Weights of a small GPT-style language model, trained from scratch on English Wikipedia.
Size: 20 layers, width 640, MLP 1728 SwiGLU, vocabulary 8192.
Architecture: RMSNorm before each block, rotary positions, no biases in attention or MLP, untied embeddings.
Training: a variant of Muon for these matrices, 835M tokens.
MLP neurons of a small language model. Each row is named by its layer, matrix (gate and up: input weights; down: output weights) and neuron, and shows model dimensions 384-447. Each number is 200 + 40 x the weight over its row's rms, rounded and kept within 0 to 999. A neuron's up and down rows have the sign that makes its largest values positive.
After each neuron's rows, "fires in" lists the words (lower case) most often at its 100 highest values on Wikipedia text that the model never trained on.

L2.gate799,183,194,201,180,214,152,215,178,224,210,146,203,228,237,221,85,195,245,250,176,193,189,189,155,225,188,167,177,267,183,163,213,228,93,230,233,201,212,183,160,228,218,207,212,255,258,130,170,205,204,200,152,210,142,233,185,255,223,225,297,161,197,250,157
L2.up799,233,239,154,137,195,158,270,103,168,230,230,236,221,252,192,125,237,159,218,161,190,194,181,214,215,247,168,157,236,200,161,276,232,196,221,225,199,139,158,170,160,179,166,211,211,154,218,225,224,145,170,199,217,231,180,98,240,159,203,163,177,272,248,193
L2.down799,198,177,192,137,192,183,240,227,155,177,208,137,200,235,240,207,297,234,186,178,189,159,219,162,141,194,178,175,277,190,204,249,263,231,207,189,217,233,218,205,264,278,191,184,205,258,153,182,240,266,209,102,208,244,181,167,147,196,205,190,170,240,219,206
fires in: "december", "colorado", "vermont", "connecticut", "massachusetts", "york"

L2.gate1354,204,180,262,194,196,215,245,182,216,265,189,188,178,205,237,242,220,180,225,160,229,190,254,192,202,207,194,195,167,249,206,151,184,128,256,147,119,216,113,206,204,178,238,197,240,283,145,207,176,210,167,114,222,169,211,189,179,172,192,191,242,178,160,198
L2.up1354,214,142,310,185,256,272,243,227,299,174,225,219,223,177,270,265,155,144,212,161,210,220,241,215,182,199,194,140,214,212,262,237,142,164,183,159,254,166,192,149,246,170,190,195,247,209,161,198,206,175,208,114,188,217,207,189,117,197,221,195,194,156,185,238
L2.down1354,198,110,230,169,266,198,167,214,219,241,187,223,135,162,223,214,173,170,212,224,192,152,159,227,235,181,190,140,151,175,191,172,112,193,213,204,188,212,168,208,211,215,211,123,213,256,196,218,189,167,188,145,244,191,186,181,178,207,198,220,233,174,213,279
fires in: "member", "battalion", "units", "legislative", "regiment", "deputy"

L8.gate842,172,230,219,234,293,254,184,269,217,187,136,184,150,253,186,234,185,164,197,213,185,196,185,188,283,194,224,217,241,124,213,190,169,247,257,233,224,197,315,147,246,155,269,229,202,231,169,180,215,190,189,218,174,257,139,199,222,230,240,286,209,205,185,189
L8.up842,166,184,177,198,218,205,209,289,226,246,224,151,100,191,152,241,156,230,213,246,179,134,175,201,184,169,247,220,216,145,179,247,282,266,233,187,235,172,221,287,139,159,148,257,90,155,204,227,226,172,223,197,191,158,185,174,161,185,201,172,175,228,186,224
L8.down842,249,237,185,159,197,209,225,211,202,189,239,180,180,120,277,197,236,170,203,192,233,171,153,220,138,120,226,189,283,168,221,193,290,179,233,204,220,179,172,169,184,191,161,237,107,239,148,226,225,213,186,201,203,160,123,172,181,171,211,122,217,226,107,189
fires in: "house", "home", "life", "houses", "homes"

L2.gate6,182,170,175,113,208,95,228,220,166,188,145,209,212,139,260,245,209,211,115,152,225,168,238,203,242,206,174,210,169,252,228,279,249,156,180,135,235,279,164,186,261,213,190,125,205,249,208,168,201,198,184,199,183,218,206,158,218,163,197,198,199,274,215,155
L2.up6,209,206,196,129,198,139,218,196,217,201,184,203,207,163,133,285,213,199,149,153,259,162,207,207,214,248,187,220,240,161,115,216,199,173,213,155,245,192,151,145,281,209,139,165,223,226,220,149,154,178,198,165,173,240,176,149,223,200,217,224,170,350,207,198
L2.down6,189,193,169,191,187,86,182,243,210,134,174,224,212,222,181,243,215,186,184,182,140,134,264,237,239,265,188,190,172,138,196,282,187,205,192,246,158,210,150,161,202,176,199,266,232,217,163,232,166,212,170,174,186,220,293,261,158,163,175,210,234,237,202,184
fires in: "english", "language", "country", "theory", "software"

L2.gate1119,184,154,225,197,180,251,191,140,176,154,221,210,268,151,153,148,286,200,118,207,213,206,214,194,113,178,151,234,145,207,196,216,240,188,162,214,200,274,218,164,179,206,164,194,181,113,183,216,216,131,199,169,198,157,215,114,186,140,263,191,211,188,209,156
L2.up1119,105,159,189,226,225,246,169,133,139,182,195,242,198,145,178,144,297,207,181,237,238,195,216,156,139,187,137,268,202,253,194,141,233,179,171,179,144,227,216,212,153,134,207,233,186,170,181,194,198,137,194,155,150,176,189,207,174,180,207,164,239,196,245,227
L2.down1119,198,181,221,256,197,179,212,159,252,157,210,182,212,136,169,187,262,203,187,205,244,117,173,204,163,209,114,213,257,144,148,192,191,216,229,187,177,257,169,233,218,236,188,119,168,285,228,232,251,144,237,159,192,181,193,227,153,170,160,184,243,178,197,221
fires in: "music", "italy", "mexico", "italian", "lebanon", "italiano"

L4.gate1285,169,200,179,189,203,207,167,150,212,164,216,171,233,196,194,212,126,230,172,202,186,195,268,192,256,149,215,169,121,233,186,219,242,182,223,228,278,159,190,227,225,163,195,188,227,220,149,144,264,195,232,242,161,249,216,170,230,204,217,159,170,206,154,267
L4.up1285,239,221,170,247,158,198,166,167,177,152,245,262,300,187,254,234,260,209,204,264,272,239,157,204,158,214,212,266,152,213,167,151,264,156,190,236,334,169,164,308,239,196,148,199,228,187,143,227,264,230,204,266,119,177,200,242,247,208,180,158,126,224,142,258
L4.down1285,200,207,239,218,199,228,135,198,184,123,250,218,181,211,200,164,180,225,188,254,195,176,264,206,181,176,206,208,161,191,175,180,205,287,224,190,232,184,209,230,301,162,193,124,204,212,163,190,217,161,176,224,183,222,155,115,261,263,179,173,197,199,138,218
fires in: "key", "vice", "keyboard", "team", "paradise"

L2.gate1179,142,210,135,275,248,202,222,208,272,156,89,225,170,274,173,254,236,303,170,124,124,183,212,200,254,201,287,251,197,227,260,229,190,224,178,169,181,235,235,234,178,220,178,185,150,257,202,168,139,217,166,235,207,234,165,180,196,198,181,263,208,201,219,172
L2.up1179,167,230,164,238,232,167,194,187,248,149,126,219,162,263,201,220,203,243,218,181,201,207,198,233,245,164,286,230,190,230,202,205,167,195,244,197,179,217,216,190,180,230,201,177,143,260,223,140,188,208,148,182,160,186,106,153,166,198,210,307,165,226,201,168
L2.down1179,210,220,227,248,186,189,244,148,237,240,130,240,136,271,214,245,265,283,240,172,133,183,188,206,265,151,253,238,187,233,147,184,229,182,185,219,197,230,211,184,166,172,121,201,198,270,188,196,118,236,209,230,233,235,160,167,212,223,231,198,153,212,202,194
fires in: "during", "than", "alongside", "throughout", "across", "innings"

L2.gate288,222,191,246,131,205,179,167,106,145,175,196,220,259,204,202,184,261,210,251,157,274,211,208,236,144,147,198,231,240,249,144,151,213,177,246,175,194,196,253,238,164,116,193,205,175,190,223,193,208,168,197,172,193,183,190,244,264,184,177,263,205,217,176,218
L2.up288,164,188,249,210,185,203,210,215,255,240,147,213,205,132,154,221,221,187,256,180,257,202,122,249,211,255,289,179,209,109,146,227,198,239,133,245,213,249,174,239,197,200,233,267,162,203,213,141,171,190,182,194,202,213,119,199,161,222,245,173,180,162,197,179
L2.down288,139,261,296,141,234,271,215,232,193,249,104,200,172,208,226,205,159,237,200,226,123,137,168,204,157,185,218,186,205,107,205,175,217,216,269,205,166,122,189,216,225,252,189,201,228,177,254,210,134,190,124,204,209,164,150,250,173,197,187,137,142,326,203,191
fires in: "were", "was", "be", "is", "occurred", "first"

L2.gate591,198,221,156,156,242,204,176,206,247,142,200,255,182,270,170,217,76,225,197,329,164,199,173,228,210,197,233,203,145,194,186,179,152,214,237,199,184,190,177,188,150,241,184,204,210,191,193,212,258,176,230,204,157,190,278,165,255,233,188,183,176,127,189,236
L2.up591,222,239,242,113,219,184,188,132,194,204,219,225,209,219,146,201,133,179,143,275,218,189,191,262,132,202,253,244,130,230,223,214,150,164,268,184,182,170,145,154,200,225,225,209,265,186,175,174,256,110,221,248,187,188,263,164,278,182,200,224,180,134,189,164
L2.down591,204,225,232,159,224,237,122,179,211,176,241,174,130,213,167,291,166,244,178,306,135,210,171,241,97,161,196,210,98,180,143,174,165,223,310,191,229,197,175,188,235,172,215,173,278,213,194,229,282,116,229,191,188,196,182,150,242,225,199,189,180,218,225,222
fires in: "grand", "vice", "grande", "friction", "belek"